MLP neurons of a small language model. Each row is named by its layer, matrix (gate and up: input weights) and neuron, and shows model dimensions 32-159. Each number is 500 + 25 x the weight over its row's rms, rounded and kept within 0 to 999. Numbers have three digits each. A neuron's up and down rows have the sign that makes its largest values positive.
After each neuron's rows, "fires after" lists the tokens most often just before its 100 highest values on Wikipedia text that the model never trained on. A number after a token or word is its count.

L3.gate113:492509487497517487526528487529554479519521466522493472490488506503536501491482523509486548529486504521487457511473560467511510487503459492521491509513467524501497524503482483501473483475559484474481470500502516523516513530519486529486481529544527470457472474508499518507491469512532465541492533534513570493533506518498481491474498520530525523476474493512474473442502501496529530477486
L3.up113:504532498540517487512507519513531498493523486510520455500485492498524517471471537514483526534489488528466446520478528502528537515488483502511477501498479509501490500502499446504460504486547524486448484508463504494528496530512480515473494549547508434478469470523505528503504439519541466519487529514511537505515513513473514486444514472507532505478469463528493493453494485498506510471449
fires after: "\n\n" 54, "=" 32, " =" 6

L3.gate447:492456515528505465504503537498508487483481457500510495527485504530501444507500539521494533504521528493516492463528551505470466493475559494496489445487503489496506509512439516504431499504491510550505475484490517460520525462515527525505522491520500510488519479459494489500451484534478457469528496495496486522509484481475471509516525501515503492500495525511450510490495481548454513543509
L3.up447:474498491475481494548468496504480490457519509503506471505521456515488463481497499539499513473497545471499496510517492484532438504508510496502484530525490464519481534540487500551473423461499500542478473525481516512513482535551498490508540534509529539520466511488500468492497482477507534510505525514517525521520496480497507490524493467512483444456484517512449469474529477512527521472519
fires after: "\n" 33, " Label" 27, "s" 9, "\"" 6, " pm" 5

L3.gate638:493478509462500499548499488496479469508530466473501462492506524469486524487515499468460468492529508511493509534499450507526501469508482493523537523512455513490477517420460481515520509469506465493526496468490509478469529475492515494510508494495521494483510487476509508517467465495512485488483486487494527471493523513513500504492493539484491506523563458423447524513464465504537503487493
L3.up638:478488497474521491547497482476483467502501471458522496497532518493472518462497515470494487532530509518481508520508478537515492474492485515541489510504474527512454494456491497512491467477454539509529499466487496461516530499470473491496540537504493545516495477476495492497493457491516522485504487472486519507479517477502502488493503508463480433528510475451490516525443498537526486458472
fires after: ")" 30, "," 15, "\"" 5, " 0" 4

L6.gate292:502520524512501465516526519522533484512520465524455533497498547461488528495494481484517540521461519517476486509517502494493459505574482491473512501497510466467484525506469533497485492546518517534468478502471494499470481572504491471457450518505528466470503518544560479524492487505505571499456489487497534529514477472466472537494515485485496483488545526476477502478509519507491512492495
L6.up292:520446522479498509473496530456537493472481543512521530500507493496462512543495539501492517516533531506472499513512515522522466480492492505476514501489510544517471527472516494525472491523492488523483527464543561470496515523510487496437482478481501523458529491546527522478501445482527487473464487481499509496500498514491464483481517539527521509545506471532502522491506513530490494540515
fires after: " the" 27, ")" 20, " served" 8, " is" 6, " as" 5, " |" 5

L6.gate407:461488507477491457517508441518502469510474504505479464458538469512510558517575469500455509516510517490530458499504491508489503494513487470516549504527475489491484492517478520457493473502546547462519497494511507515483500518525494498521527502531514481478474487479542507526505501495515499508527507563555537474507463505471491494519523481532499468495503506512483490483498503508524482534537
L6.up407:462498490481504485488530447488499488517492500490476503480520517516486550521554444503474488512544494484519467500499514533488511484526506491530532505535495516501453524520467535472506474500539566482523495524507511516510488504537509478503536518534485475497448505463541540518500500507511505466507523517520538468512483492466457474494505481522523446477498516533483482499506492534513480507533
fires after: "." 52, ")" 7, "\"" 5

L3.gate511:515508522433464507541493516442520507515518522527529481476494493459472534511532462533507492510516486505509511540471520523494506491513542527521510515525525515479486492453457492484479518506482516465484507495484500464479517527512481526489507473484481486484488489488478491486485507478480497440501503547500532484536457488517524526482534463511486510524487479461496492459518546478498503547508
L3.up511:490500549564546519518465546537473475438500486509484473516497518501496508516481557465497481472548490473469511482520464472471491515507481508472546505464483527507492463443523515487489493504498487499449478525488493495515472494498495501482473509512500504514487508512487512509492519489522466479558478495515500506512525524521498497493510474513515524507563503499470481506470484419478462485495
fires after: "  " 52, " 0" 8, " by" 6

L6.gate541:475518530515492450498485486490521474522462515500484481497505492505478488507552496526484521519523506499504485526524525515476491454513491486525480453498460487442509489499472524507532484510509494479522450492523491514509494507545543494473533502538482498488495519454579488505506521528502489492528465561521475489522525486447473487514520455525511458507509546504509491489499455516507510470494
L6.up541:494515539508474468469538485536481492499498480502468492515521495512486516523499497490488505520511534519508482485531516531461489515519516462523513458541448524488487493505474496499440454531508489490506445507516506520466490515554471492484495484517505479456487482470564474510529475462495506512468535518517489459502470509453489512496497464533519485478508536510497499538492511477551505575507
fires after: "." 86, "\"" 6

L6.gate356:493530516519460520489538469524471466477495524514483482485485508523523511448482489546478504454509515517498495463457512456465513455513527487502476473549480521473510471511514529518489497510488486534489479512461487479524538535473447518514492455504503472447447493497488508468515504507497498566511516532522500476523505545462498463529499487497509507507507483423505521473505519514474498496529
L6.up356:561525506557482501515510476525450529511478524518499515470504470527518518480497477471492486494521547492488507425530517506456565525506547527524494498519455517486528546471448497490476522497516524467503461510496496553492522491497470474530521542517465499489484442459514517485492508510502499550483507512491509563556483494478500493480463498497506512521482507509494515497469513542485504476502
fires after: "\n\n" 99

L3.gate554:498494514509493448490565486498474445470488493534510494473541496478512519505552481522478512528523521472500461511516477500441525447496511495529524510490466496497467510526455526501476481501537510502502512477515523487495504532546508526512507505537477488465479475503576494551506507485469479508507505518518488476525497535496459498483488470508513513469493510460495472486471482502525515497504
L3.up554:494506486504519479465539471508498473526490501518497467469519503491501533492516481501481498556487493462502485491527472510476507473480542494540487509502490492506484508522464510487504464520518507534522465477500508485493512522538484545550514479540485516475494484512548476535528507546464487523567508526554516453512491510525492442464487467505496500465475509472490451503493499506507494486513
fires after: "\n" 59, "\n\n" 4, "\"" 4

L6.gate110:497486518528485466492484463528515486478488503447508494510518462505446533514546484539452529514527500493503498504523555503492522524489515487539549454492469491516507502496475529518514521528518513464508461519521478508530518512497511493494536487504487475453510495510551523484513461513497517487483541523526493453497475494423484477544511459510527492492465543527520509506497516477519491496465
L6.up110:506491523537473469486527460539518498507506510460510471491533503510492513533494472481466491516536511478489511521500541476456475521515493481515512474503477493521490499516470498485492463506517503424510487525503479491474514527536504531496506480490519514479500511451537502490461502526508491511474523546496500477512509519453502468539473493494518518492504563528540535524492529475519482506493
fires after: "." 87, "\"" 7

L4.gate56:477474519522499431503492488500547460495484437485507473505517520454474516494542505503465507554476532480518473495552511514454494502479489509513507499508498491481514468521465501483536477492529514489525467450489508505492514533502521509513515501502494510485468472473536518465520504507448496438541479532526479447497463494474498446511503487530502516499494479516509530481469449497524510491513
L4.up56:475487522533454435518499498518521487470507446486508491536507536451463558508528509516478519521509467464507468447545512480435496474534514496515513476527495502485520490503460505489513476489514505537517499471457476481507494523491497486504486504509501524510457515476571509496514449498466483459496468521471456477494499537477494473510502531530478514461515473486526521476478492478510503495526
fires after: "." 96, "\"" 4

L3.gate430:464497520484486517546511518450481468493468481506475559521504530524520473419533540501505528510513535497494474503495500469494495526507497503534499493577504505481502514492484472521484546494499502455512511505463511527521483501538496539515516504502538472527470502499473491528505486487471498495519524475491464480492517512529478517532486447493485479494506478486476539478490453488472495534515
L3.up430:539500468477511490501494482529519529530497487478547488492511516519571438512521545483492490466499506463525537535505494473498492520523525535440541522500490529459512494467506476531497533521504486457534506461485516505511475503446462503490507503497470531521482516513515525506526526493484490501499504536524496505505447474547500518460514437471473498536524457485539499521474475477518512491511
fires after: "\n" 97

L3.gate193:496486531488517498512506498498491451489513488490508475481469474506483467495498540474513535556516522497505534488465486453461503490480528477521509510541509511436511517488502476525504477510489424502503472480462481547474523503508495514529494501466542504513454500509518505503487466524479493518506505500491484468561532523479533564475539487501438505505511487466504494497482471468534510522498
L3.up193:502511495524552543487483523468507466467509471492511471464461460501454525510482524496500513569526517507500536502461498519470508501487536533535495517515501502458480515472501449531499480502489508506490502506460503526509521502497469501500523520474477486544488485516543517503495486544485521497493490467475507475539511496460525555460505483451481489471499511529504517501505469478525506505501
fires after: " 0" 27, ")" 17, " 1" 7, " 3" 7, "," 6

L4.gate424:508536503463493476520543500511455541491517486502512514455501494489496499540483492505518536488529513431478500545482484524543527521493526500474534543487530483484517515511494532491495465491490505527491516526533512487520528517525471527509473496440474517496503541495508549498515469462496500477544522519470485515531474448479513491512514516504545569528533520458561485511519496483499476478531
L4.up424:477520504461494481515565499477465535492518478500520481483466524497517522549500467503485553530509505450477513534461503503523525532514508499473529532479513484477497527505478526480523469493461505509494501505519498514510558532505496535483473485463473517487502535481530522498488464517502502481517530503490497545536480480473512463497515518512531572500540531488541486486524472469488511478512
fires after: " he" 18, " He" 10, " who" 7, " She" 7, " father" 5, " she" 5

L4.gate530:498492477425511490498489490471513494534488462521484469480493490486504486491530495489479529492471538508462489476531505463496474520554499510561537492432502523486528494436477489512461474472521499518492526487515490507520504496521486519504535459504507508453500475492508508512515503474482488510516519523488504486505479510551471499491470496468508474485515509469477504461458474521499489521469
L4.up530:506492512473475505498496473492523522539466456510467483494486438456521457476504493481464531477498520495462499517540492477517494528560527530540503500457518513526494508445450462515463478481494492517539533495501492510514481469519508494496553485524522500501514484465524504484513505496475476513518513528518482509495482492555461512504493473491508480490529515475495492473480448532503489517503
fires after: "\n" 64, " was" 4

L4.gate367:493454512481481515498530508509507520514497503522483477496480511514486499501511505490536534507514474516469483531489466497493449493469501501541514510487483459490488483520493516502493531511512481527539514525498509519518496512507530509546542511516502591533448488480462457486514492451473466473506490496472467523482503526517482477506477546527481513541482493444550486493510501507499513474526
L4.up367:525486461476502465528537500495522534498542492489462514527510538509507524500517459510499494495529525522516500528526507478539498504512481511474483472434494513530519529526480456524492529483470517527503486496504537527512508533539517490503498513487499556498509494570537488502547492535501505483486474509513444490479496487511494527556517540509532527521527514480515482507495490487509563477468
fires after: ")" 37, "%" 27, " directed" 4, "-" 4

L4.gate73:494501559511457467491536470506511514475487507513474508498515473486513546493539461488460491499521519494517440484522512522459505504521497472502548501508537486499471467527487536478512448498507484488549520506528515488480492518530503498491518505486468505474524468489534510501500480479534480479514478560529515468457498514473471488491512484559495485479467509483498504458477504510499454516519
L4.up73:470487517506459456482501454520527503523469481477460508465500478486504521480537473500477490513508527471490519507528518542479474489533469464528547470493524512522493489482503524482525442520522490482522512471552499483474493476545484472474515516483488504457517475468536520491491518458526501486526489547511495470482485519484472476453503484551502473494504509506527500483467472491510470496503
fires after: "." 95

L4.gate587:494481466482566511542471498472528474491521524539498522451520568530474503514490495522537511529556501505491511498484492485529497478508483513470529505453492504488551485457456500515508483480525502535512538504491502526495485500517517481470520490515477520520482526493508509539552484508526502494517494526538479488491464526507527502488477514483468516507511543445500488496510497466533528508536
L4.up587:501514534463520485519523479509508506495497512525480477462507535511506486485484480505535542505528526513504509506520468512505468466482506520477553518474500469502530515509491536468487474451502495547520518517496499496457492478506515510510552498497514503505522461470521479537495490485515537486530516545499485475493482468541535502485578521477488513522511536463457488456480517509471516520500
fires after: "\n\n" 31, "\n" 31, " inst" 4

L6.gate304:511504472515491522508469430488508517514500477473467466455507516489505496471516467539498521490504497505508453540458499474471526481506457532464501504532491507526476475565487499523514509503510525519545472475466527507498485511523468456541502512474503538467489496507500508449471495476490492568479479502488535532472514518506540528491517518531489445480511513492478482526531483489501481521499
L6.up304:469504522495512511477511418498493504506529493525529513526517436538490494479496497485526528477477540511524508497467507474523491448492432513512463529516467482501451476471497531515440496518459527483495506538498524511482514487497465527541487517503529493513484481528504506489486458487490491504484500511491506499515462522497509478469578530513504490492545516508481512499471481493499509511522
fires after: " and" 45, " of" 12, " but" 10, " that" 10, " which" 4

L3.gate235:577458551507524541542481510469476501492491484535490521472497531510485467487523547451476561491521522491497488507486499496503465465484500487487509484489499486447529470501533519496484526523496504513525542540508527509496491520505521526514511514478476521508476522497474489500540488500483493494486513458502497535515513473524483553485481461463490536550464476458476505456497568491492508483490
L3.up235:516488478497494490439547516527529433460463536484470568526510537532479481498489524470487541482488522521523479445500486522511474492496479496467527477517473446529528544539481512504529499489511490511549456536509514514526461489504519507550539511507490505545542491524503503495483503500496465528525499490523495497490532488513517465506491495486522490498542531510504497480504516502508479527490
fires after: ")" 36, "%" 6, "G" 5, "line" 4

L4.gate390:502479523498471450498493547521513493465473494552515530512519497507525485501528501517501530480489530516511448492496546475480524518503516481459519502515525482502495498508492504526500511487513511476491469474547507501454470564569513564492503504491483510468489495476501508529497548470467450539513489543574501525509463496490498499541535482498531487534506503493462475478493498494528476546506
L4.up390:506476504501496499486506541492524474484466525533542528487507510496499477519513517506482502498470529507521479500481506501516520548511522511456491527500539499501472516494524491515487527485503545489469459461520512511462496542549489522498493493475488494476510521480470516522497567462485472543539489516569508533526452467533520519541534504470546465535527509513488505496478511480470489561537
fires after: " the" 43, "The" 4, " is" 4, " a" 4, " |" 4, " The" 4

L4.gate318:465515496497517459521480504487532495500493543533509502471523475540531488530511528522535511518489478473516521539530481515508505534504490508492432442492514463484505494520491474451527507472462499509532491518487436491461455552529512496521469465501528491510508505506486476484526512472504502542494556522519506512471486483501547543479516499499535512492520548516491488484530470489499489521488
L4.up318:528478497472475488480479474527492511507496491495487455521494508513494447503476506495527508466479479470518512531536448485445534518478554482513492460496513475498488507470483510464476494524512495503527504511470520496491519465546465471527461511461483483515453520433493487468490505481491517463452501522513530516513499514513482498521497457511496467549517523516509491539461520528503515460499
fires after: " one" 27, " No" 8, " some" 6, " St" 6, "|" 6, " number" 5

L6.gate45:525452510507544476517493480530470486513521475494476532493513532512509518503487526498538515504496519516491440505525493482472499516523539537492525497497507516490482484558492493468461505573557475515480457513509482529487477539522516511499495511479503536504489489518487559522503430477516473519440502500491514502525511525493446503478524464529527476533489501473509474519500518447507519495504
L6.up45:527472500513477530530481443448517530493482483553522546502523468485507491541472535506504532496498505489501475469489482481484499511505520530488499518472534479456471490503500524456505539448519514507513528478488482493469527495476450514505500519496484484500511513556468513478494488513511489488476519508498458478468457494471532474511502511499546503534512512470486473499459519448477429520499
fires after: " |" 30, " the" 24, " of" 5, " at" 5, " and" 5

L6.gate473:516535511517490543499496481516491507476496532516509518555500516502506498465526510471524540559477507491554460503473512512497502501532511448524500491530443480467472519468489465539498489510498478520536525509516523536523545502561546543522519518522496504487505485486468518493495476509498524484468499519541456490526458497484501460515546479486473486530478535521495518488519502517464491473539
L6.up473:483517460513490471514506460538470483497491490475543470542505490520500504509527493463541486546501506511505525498486556465497475525479461447492481507512480533486519556457520507488527491471430523538555528497498524484512507510483498543455543524501511494507497469480533501527482482508506500520539507490530477499497471503506493449469517472507508494495503496517471497494501531536484534464512
fires after: " |" 30, "|" 16, " gen" 8, "no" 6

L4.gate553:485478515529501482481467489515499512520509482498517506454478524502479517514509499484490494523459443502448522524496535479492486508477509514480521490466510489465506485477465514475563514510511508507513480513497491483501507508473485460515454511496486494483474500500527498483547519507499491507488469542476563511487523513486553469532537520526466478489535465502518510512450498448519535463521
L4.up553:500484464492505502491470496502496482499533521523482521445469482512513512533454502511505490481511481495549503538491463512511516525533481464480526471507492490460495485457516495489529507499515485535546491516511564480448473548489507499508479499523491494484527508486477508506526572494531507458522474514518511459523501497512477531535495462457524504531522500485490481479475461483546464488521
fires after: "S" 21, " U" 19, " St" 14, "'" 8, " Ministry" 6, " D" 4

L3.gate173:538533566518495485508516512507459490509460454498476502504488518535500513517462504490474495512480511506460513506486515530473513476536482484500469489492495515501459468479506504513504529519534509536528450489531494469480555492491504517463473513500524461532462511510474491518531469485466492519445574506501492489516513491534512501505485466513500528536527489451465506560460474471498543467495
L3.up173:510493499517495461475483521476506522517496560506477503507527512496488480483484492486533477515501490466524490488506496486503525473493463491473472490512511459535510453490514507511503511505483520474441502496520516532488453478521463497505545476459521441479504505545447502526527460442493519541509494531509528494527474496519517470508496464484498501494459531525484451532511489495537498541514
fires after: " (" 25, " Up" 11, "Z" 8, "{" 4, " fle" 4

L3.gate262:488452452482488539476497488496514504532510468497513518478497490506491514524470501453477526509532512460498504496502439495493521492536507488483517477552528494470473492467486481523520514484521477498481506487488468437501492521533494481526536489492452485500495498458479540472537577461484494481517486533526481515500499497506567516492552477527512496550524520473528441500455487469532492489529
L3.up262:495488515506528495533471552498521517489512504517477504463530471503489480514474473496517469513490467499538495514468490471533477498544520505486538473495499475501503481498541483490520506499475516502481538522543449519494437528522513504460524527495493490515487474514464552517513526542527467485530470499490542523476478529477489539489501461526530510512524520525479481432460507462515496531512
fires after: " 0" 35, " U" 19, "S" 18, " St" 9, " No" 8

L6.gate252:546533484492486479519525443484504494457529505538467450478469507439507490535524511481459512491462460511527493494525515453497500518503475497481505463518515501505509548455498529511500507534483484523507517529494489454468493531530470497484463492532499529504504538473515529509507534524506530511490525515487471507519478482475468504537536490529493543549465515512498511505499530486488495536501
L6.up252:483545521482506497507520514542506478509487490529470468481497503524502494533504499458530486462488430492498467461502562490509507497468514474495477506489499506458517482487524454461494533500515509521498509495512515500476524551481457519491504510513487484478488512453523507490499483489476497477484488541542517498507475458492487450491486489492548515447493493526487484460499486476517508541547
fires after: " the" 38, " The" 14, "s" 7, "-" 5, "The" 4

L6.gate509:489475533477511475524510542483487463443474547531533496513517506489541514478476458530471452542490494476486463511523456478484546517516530477471521481508491503500478503575512524506447455483489487495516555501489480456528500501539494524456498482509506524453481490534498473527521533511522527542528504525507525538531499494485485529496493493495507487501493506516497508525508549456539532516471
L6.up509:516498502488535469537501484445496488493480513519460511490511562508528479473531500506483490495485515473514529447489455481506512515525514492495490515523502483506516542481510500482465471486517528419507514535490532534502476476475529501542513485508500472480465477528471471502486491550463484472496522522485549559453503541537551511492551516510507438493523516503501523489481498479496492506510
fires after: " on" 41, "On" 12, " On" 12, " under" 6, " following" 5

L4.gate225:501530509523513510486519472519483476522492495544529515509474545498502476501476525494484513522492494496502474468464473493444499489463542462519473484516516514520475515510490498509510485524494483499479478475505510494482556520452429499513560500504497468476501556496492502497523475492488535518509511533540490539531487506467521558502492467450507520474517481496502542543508516486524499439473
L4.up225:516502474509515465485484497549500452471502502537495521509485558514530470482512501448494507484482509520477491499479527508514557500467474483530497492532511521542498514468515541505493498479539497468547462506503505506487514498486514533522505478467516447501516535482462553510496460490512515506491512485529453461527513477498515508509474488460499479495536515490497510523547458516549489456522
fires after: " (" 42, " |" 27, "[" 7, "(" 4, "{" 4

L6.gate599:524535485498507518546511485489490492512479466498495502518529533517543574515511503497492508491475464523499445519476512494488470493451496536466519506501488515502491479488483463487492487533519486476487477512524468514481480525485494532522483521498481535518491527473528523474493489522527512552460531502497513494486468473480479454483566459512514542502536533486479500537493518456505537517465
L6.up599:501447525498515497527502518498504503516533496540441504526493462496490506482529482489511484506515533484495485452476505494481474545503504515497484486522546487526506489523521502502508557512515516530496517464520490513494469502499498480536497495503530473494475513467473522466535491478513470443464536501515454530513438481526475520477482493520494545519444509467494518511515519562518466525517
fires after: " the" 71, " The" 9, "The" 6, " that" 4

L4.gate484:482457505546470465512483496498493478481490489496512469451522497517524521493586501521476525539515500464535481541512529519466474494465522486506525522499480466455484480505494534486525520492506505505503450443518520534479512516507496493499538519487496479476482475497483522511508503461517492508469505536550500492505492529501536523490523484470438498514467480506530538508495530485502520519552
L4.up484:459496512501482493524471501522481471522487469486433491489467498475512511510474499501472514556549486484525479527482478521449503482456559452471450465497477480505494467486491476462505481538525515497487496461477472510489474455449499491556511521533527525493493511458533465488489510447483487525491503529500490546505495520493530519514497464503518486454528502496519482539493530496487490486503
fires after: "." 50, "\n\n" 38, " \"" 6

L3.gate282:503431534517476506526512500488514535482531508475511518439550520477513461509474506477478494490524548532521486540501499477510489479532491512480533461489501490505520493502500497499555501505511489462507514550528501435519476503494535506521519502463488495480557460519488517543494502466504512516516500498518475495501479504478523489490523477528522496559511506457446501464497502486534485543495
L3.up282:469470531510490526526528553501475488497524500492496474477478552493525460502444496498449471516498519521461512510544497522516519490540509525479482480480522485450491455468514462534530544485510496520482496556475548472518519503535516519513476465504499472524481463461519535446522539486469490469523512503508494534515471481541525484533514453519532506537483488481523484521473491494487501502524
fires after: " 0" 26, " U" 19, "S" 19, " Apps" 8, " Pos" 5, " Rank" 4

L4.gate63:508497491481472499505519412497507500473509500518475489528537518497525499529495472528507537496493518493521491514536505452528517501505532510519527488491483518521487528522505480501448499514540493528513481444461534540473470488490520461480469512520520491474496466474567459471520479501504558500455490501498492532475511508500502496526521505498476474504491498449492468526491486451496511482489
L4.up63:482493494491490515554493465493512486475512491499463478503498523502541494510511474498529542471507501490512517545549505478543485491486534549518526504504458535508490489544555490457467528469532484552518479480443507550502468509463489486479474494527511540468531474495496479493504496510490568550495512496506486474474495491499482462534535494485497468489500471463484500521485480478490484461473
fires after: " |" 40, "|" 23, " UTC" 5

L3.gate72:518456513479466484486498528514467485504508507521494498495540476531509496527500487469512504473487478478533485521499455487526537485495425485463470510546499471476502517529522459510535508510508478524506479483472510465479502536523521517505461473496480506485489523467491526498515523474500492526526483522520496452493493474507546551551535449509505506545502510459503473497512488470510508513513
L3.up72:509473501526472512478486518494491534503511525507506530460530439553452535542504492494477488487497496491525483521520459507523534523500481501501522467510499489497518516499526477493554486535509524528503502572497529458523490502486529477482510469486452449495506525505533515491528491475504516524522519482474529471501483483509536542513520452473537509494536502505464500505505479495515505496518
fires after: " No" 22, " U" 19, "S" 13, " Apps" 10, " St" 7, " number" 6

L4.gate288:465470492517503495525494559551492532464534550519551492507482500469511485517505494523455500514530498499503452511500474460503499498477504470486499518512529525508520508538515499482501519509464491490488499489510502473525510560518484513513535489520478476477504520514446465540501500485479456481502500499495500537522536525515506489498507495538466483510515500498513448466516518463541496512497
L4.up288:516501513489528511479513511557513502477513515504486452514493503505466476484465507454525532509542532505493500524486471481501485504514516506448439524516500509478486465551497461440494505479527476542494517552485516536505503521500491466504480457484497529515504513487512494487524525469541499515504428516490496453480541506497534472518495446521535506535525487446488485581501486512475484500533
fires after: "  " 34, " 0" 13, "′" 9, " —" 7, " 31" 4, " |" 4

L6.gate412:517490549489534519572454485499478540512481488509522489480521495470453535541507488460502493515514508485483505467488517495479505504484472524502503457500515472506518500499500542468498494499475523495493505486521507543480484489467600483484500516490536559457469498519514488500560518491502473504510467530536494492549483519507475515531498499492476497471487447506504513488504531462538478548489
L6.up412:473528491468513502510509509467498504451515470464477509537480514489533526503469459485442481507462504471518487552494518496471487515499505515507451495535488495478503448462478479444503505501498498484477495483516485505531512481502524498525538493508492520456500476505554497454505481495459454467489486503507498497488492486504458566533546524496501517493522472482502494493482510465482480543464
fires after: "." 52, "," 5, " and" 4

L3.gate51:492471500476492503492476484477505508530496472496501510493533511506481496507497479501531469536498531473467414520499537481472495478460525499494515473483538546533498506504486484511502497498478504474459497429508480476525513506482505482509503511487518485479491450516487443473511509476504492544525496543500476512564473462483510513499470444546519514530478470511506496516447500475571506495535
L3.up51:520510508517472496542480486456511486524484522499492477505509535503517558498533464504526541519480541506513456507514495490496483510507569484539510537482465546520512512484506481479522489484526509505455518489527475508538478511485479555525541509528528486475500438554521508490478481517494507488530530503463503498510489491517472538514503508528477496507436520489489496457468493518488518559543
fires after: "\n" 82, "." 15

L4.gate247:488485519537489463517523483500494459480473491525495506505462501529497507483483504507471554540520539523469482478469549497478507478495515488520516432503430521501469514487504496469491503537544477554482473481457491488507469473540469506481535510531490470490453462486511495463490493476528476523472489546526502505527504534477520491498501485501518480478490474478530477522504542456497544531482
L4.up247:502500516562493461539486468471521477514457496516486510485478468494512513449511473500469537509509528513461505454484566518484502516490526514532498482514454501504488525494524467488475498531558489518472478489484511515502475492507475492483546544522489447505456475487538495477483474487525502502478498523515513496506478521460513498458489457488524485518462465488508504522476497459482549522498
fires after: "\n\n" 99

L3.gate31:504514509480497515482469467496476489474530485489469461499517507512509505518487492545477530537463521507479500496482516484512513491475507497544438503473497480481488495488480496512463459536491484475489505499485556532510506494535484495488478465516516476485477540473542528493465511469517507507487536492502468530471492534462526544535493453525538511493508501465488474497463523491498435440508
L3.up31:484515466454499524475437465499465502544496428501499537503523461508513498510503465511510526529476517485474504520482533499501468506485492513551486541475472468484511492500538506498481475503479486482486481482515562536520528502501476485501485479502503513468541497501505529482452497492523508517535525491501532504457480498461524520515495442536512525531519478488497488510507490511516455433467
fires after: " |" 56, "|" 32, " the" 5

L6.gate456:447504475483462496542516465495517496473474525495466515466516512533504464547529497493485551490511496505496482460479508507516523505523480511493501512451532503487510494496528463507525501508493484502491480498487501515478484510487540466495511486523486468441458487497477499514476483495525568481485482513517467505481493493454540468542527474481493504489481519477515476512516498493506492491484
L6.up456:527475500508477480477520463531471492552523509483531561518520520466505430515519503502551507505487518525491510520520510506448478496466494498499509504485529499486479520534507546517516527460497501497480467517542474518527536533516469475494503486470488508521481499509508540484510527539448530510480478500479504507537477485500520519564462521502479504471473537467452505510459465501472460440522
fires after: " a" 48, " is" 6

L6.gate383:518506482513567515516458505487459517497474517503502486509488506500494533537495514498443542517524524516488534501491499500557486490532540494498510479511468482515490539501541470547489523508486469530471507504458496498498512575469523489542509465505492545519550467524490513524521483546519493502486474479517527510560522506476505531505475497495473465536498513495472470493543503508475495502533
L6.up383:499477494495504517483476498488519521529494507512515516501485478491569463526463559495448559503534549467490522511493491508488515522527539492491476494483533538495527506501463487562489550467509499535524501504491452477476480520513489476513448482509487494480492514487472527529490509487489527505476504512481501467528463499459486456450457520467466485479492503511476498504514516577471481498560
fires after: " at" 29, " in" 14, ")" 12, " from" 8, " of" 4, " n" 4

L6.gate367:528482560487501486497469495468542492429495522507530520502498511521533425465497468495503528488512462488475459469495500508493522455541507532496534489468502526468455537534552489504477458467491492507516479492482476508553542514540486490498467521523487513484475476496519513497516518481502505455468479548493522498484496505499464470533506487489508500531501514492478514517566476511489501476559
L6.up367:471528468491474517513469470525513575471496511483524475476472515485441492480487501484564528559481476493473501484497494492497513484486505483468505472473542507476503514511493449523486508495501489488501545454521471491464521468479456496508492488529531515521491528484478494484520498516491508490551522502516500496528513548532475490461535480515441539509505475513501537507439520492531491473495
fires after: "-" 50, " |" 14, "|" 13

L3.gate482:539514545534499515472490470522502473523505498488507521504513509516455470458467510491468499530487562493511523486497497512469499530509485465507520475530539539496468464470483494525483507528502468497496506479491475487489485510527501485513480494526550477515520514482522506542506499526468499531496553565498470530540490530472488532511485427489533513485499520522467504540433499485525510463494
L3.up482:505547502548500527501501485482483476532524492502511498509519476521486491531479539509465497485486512528490467467523523483451524489505516512496523481538539511516464495503492480508481501500482499514491539453511433494488479492534515472485479498506492475528483471471531476504519515503453490501476529508513508535512478536461474538465537475509498485489516495524501524496468515475508513483527
fires after: " 3" 15, " 0" 10, " 11" 9, " 1" 9, " 13" 6, " 2" 6

L4.gate204:514498510474459509532463509538500540469527499507493513494465513475478477543533499481548509525535513484469504560495495484485536501521525515509471481550515512477481490488480482506465484519539487486507457461518501505488502537536497515478489517439481492493556466496472549496492484485511505476473530553471504522535460484479502519509541467499512511532525510499500513497472487451467546515494
L4.up204:528471498527508494518468504505490498503459495493491462453526523464437511476500527506517494529548468486504519513514488487533517542502522503505487480490470504447500524479478486490472485501490502518482519487512540569491516516519504472451504511469496493542467501563509486560477525550505488515536505494492507489489466517477493479471543452472500525484530492482494512497465493486497442500473
fires after: "  " 38, " served" 9, " daughter" 4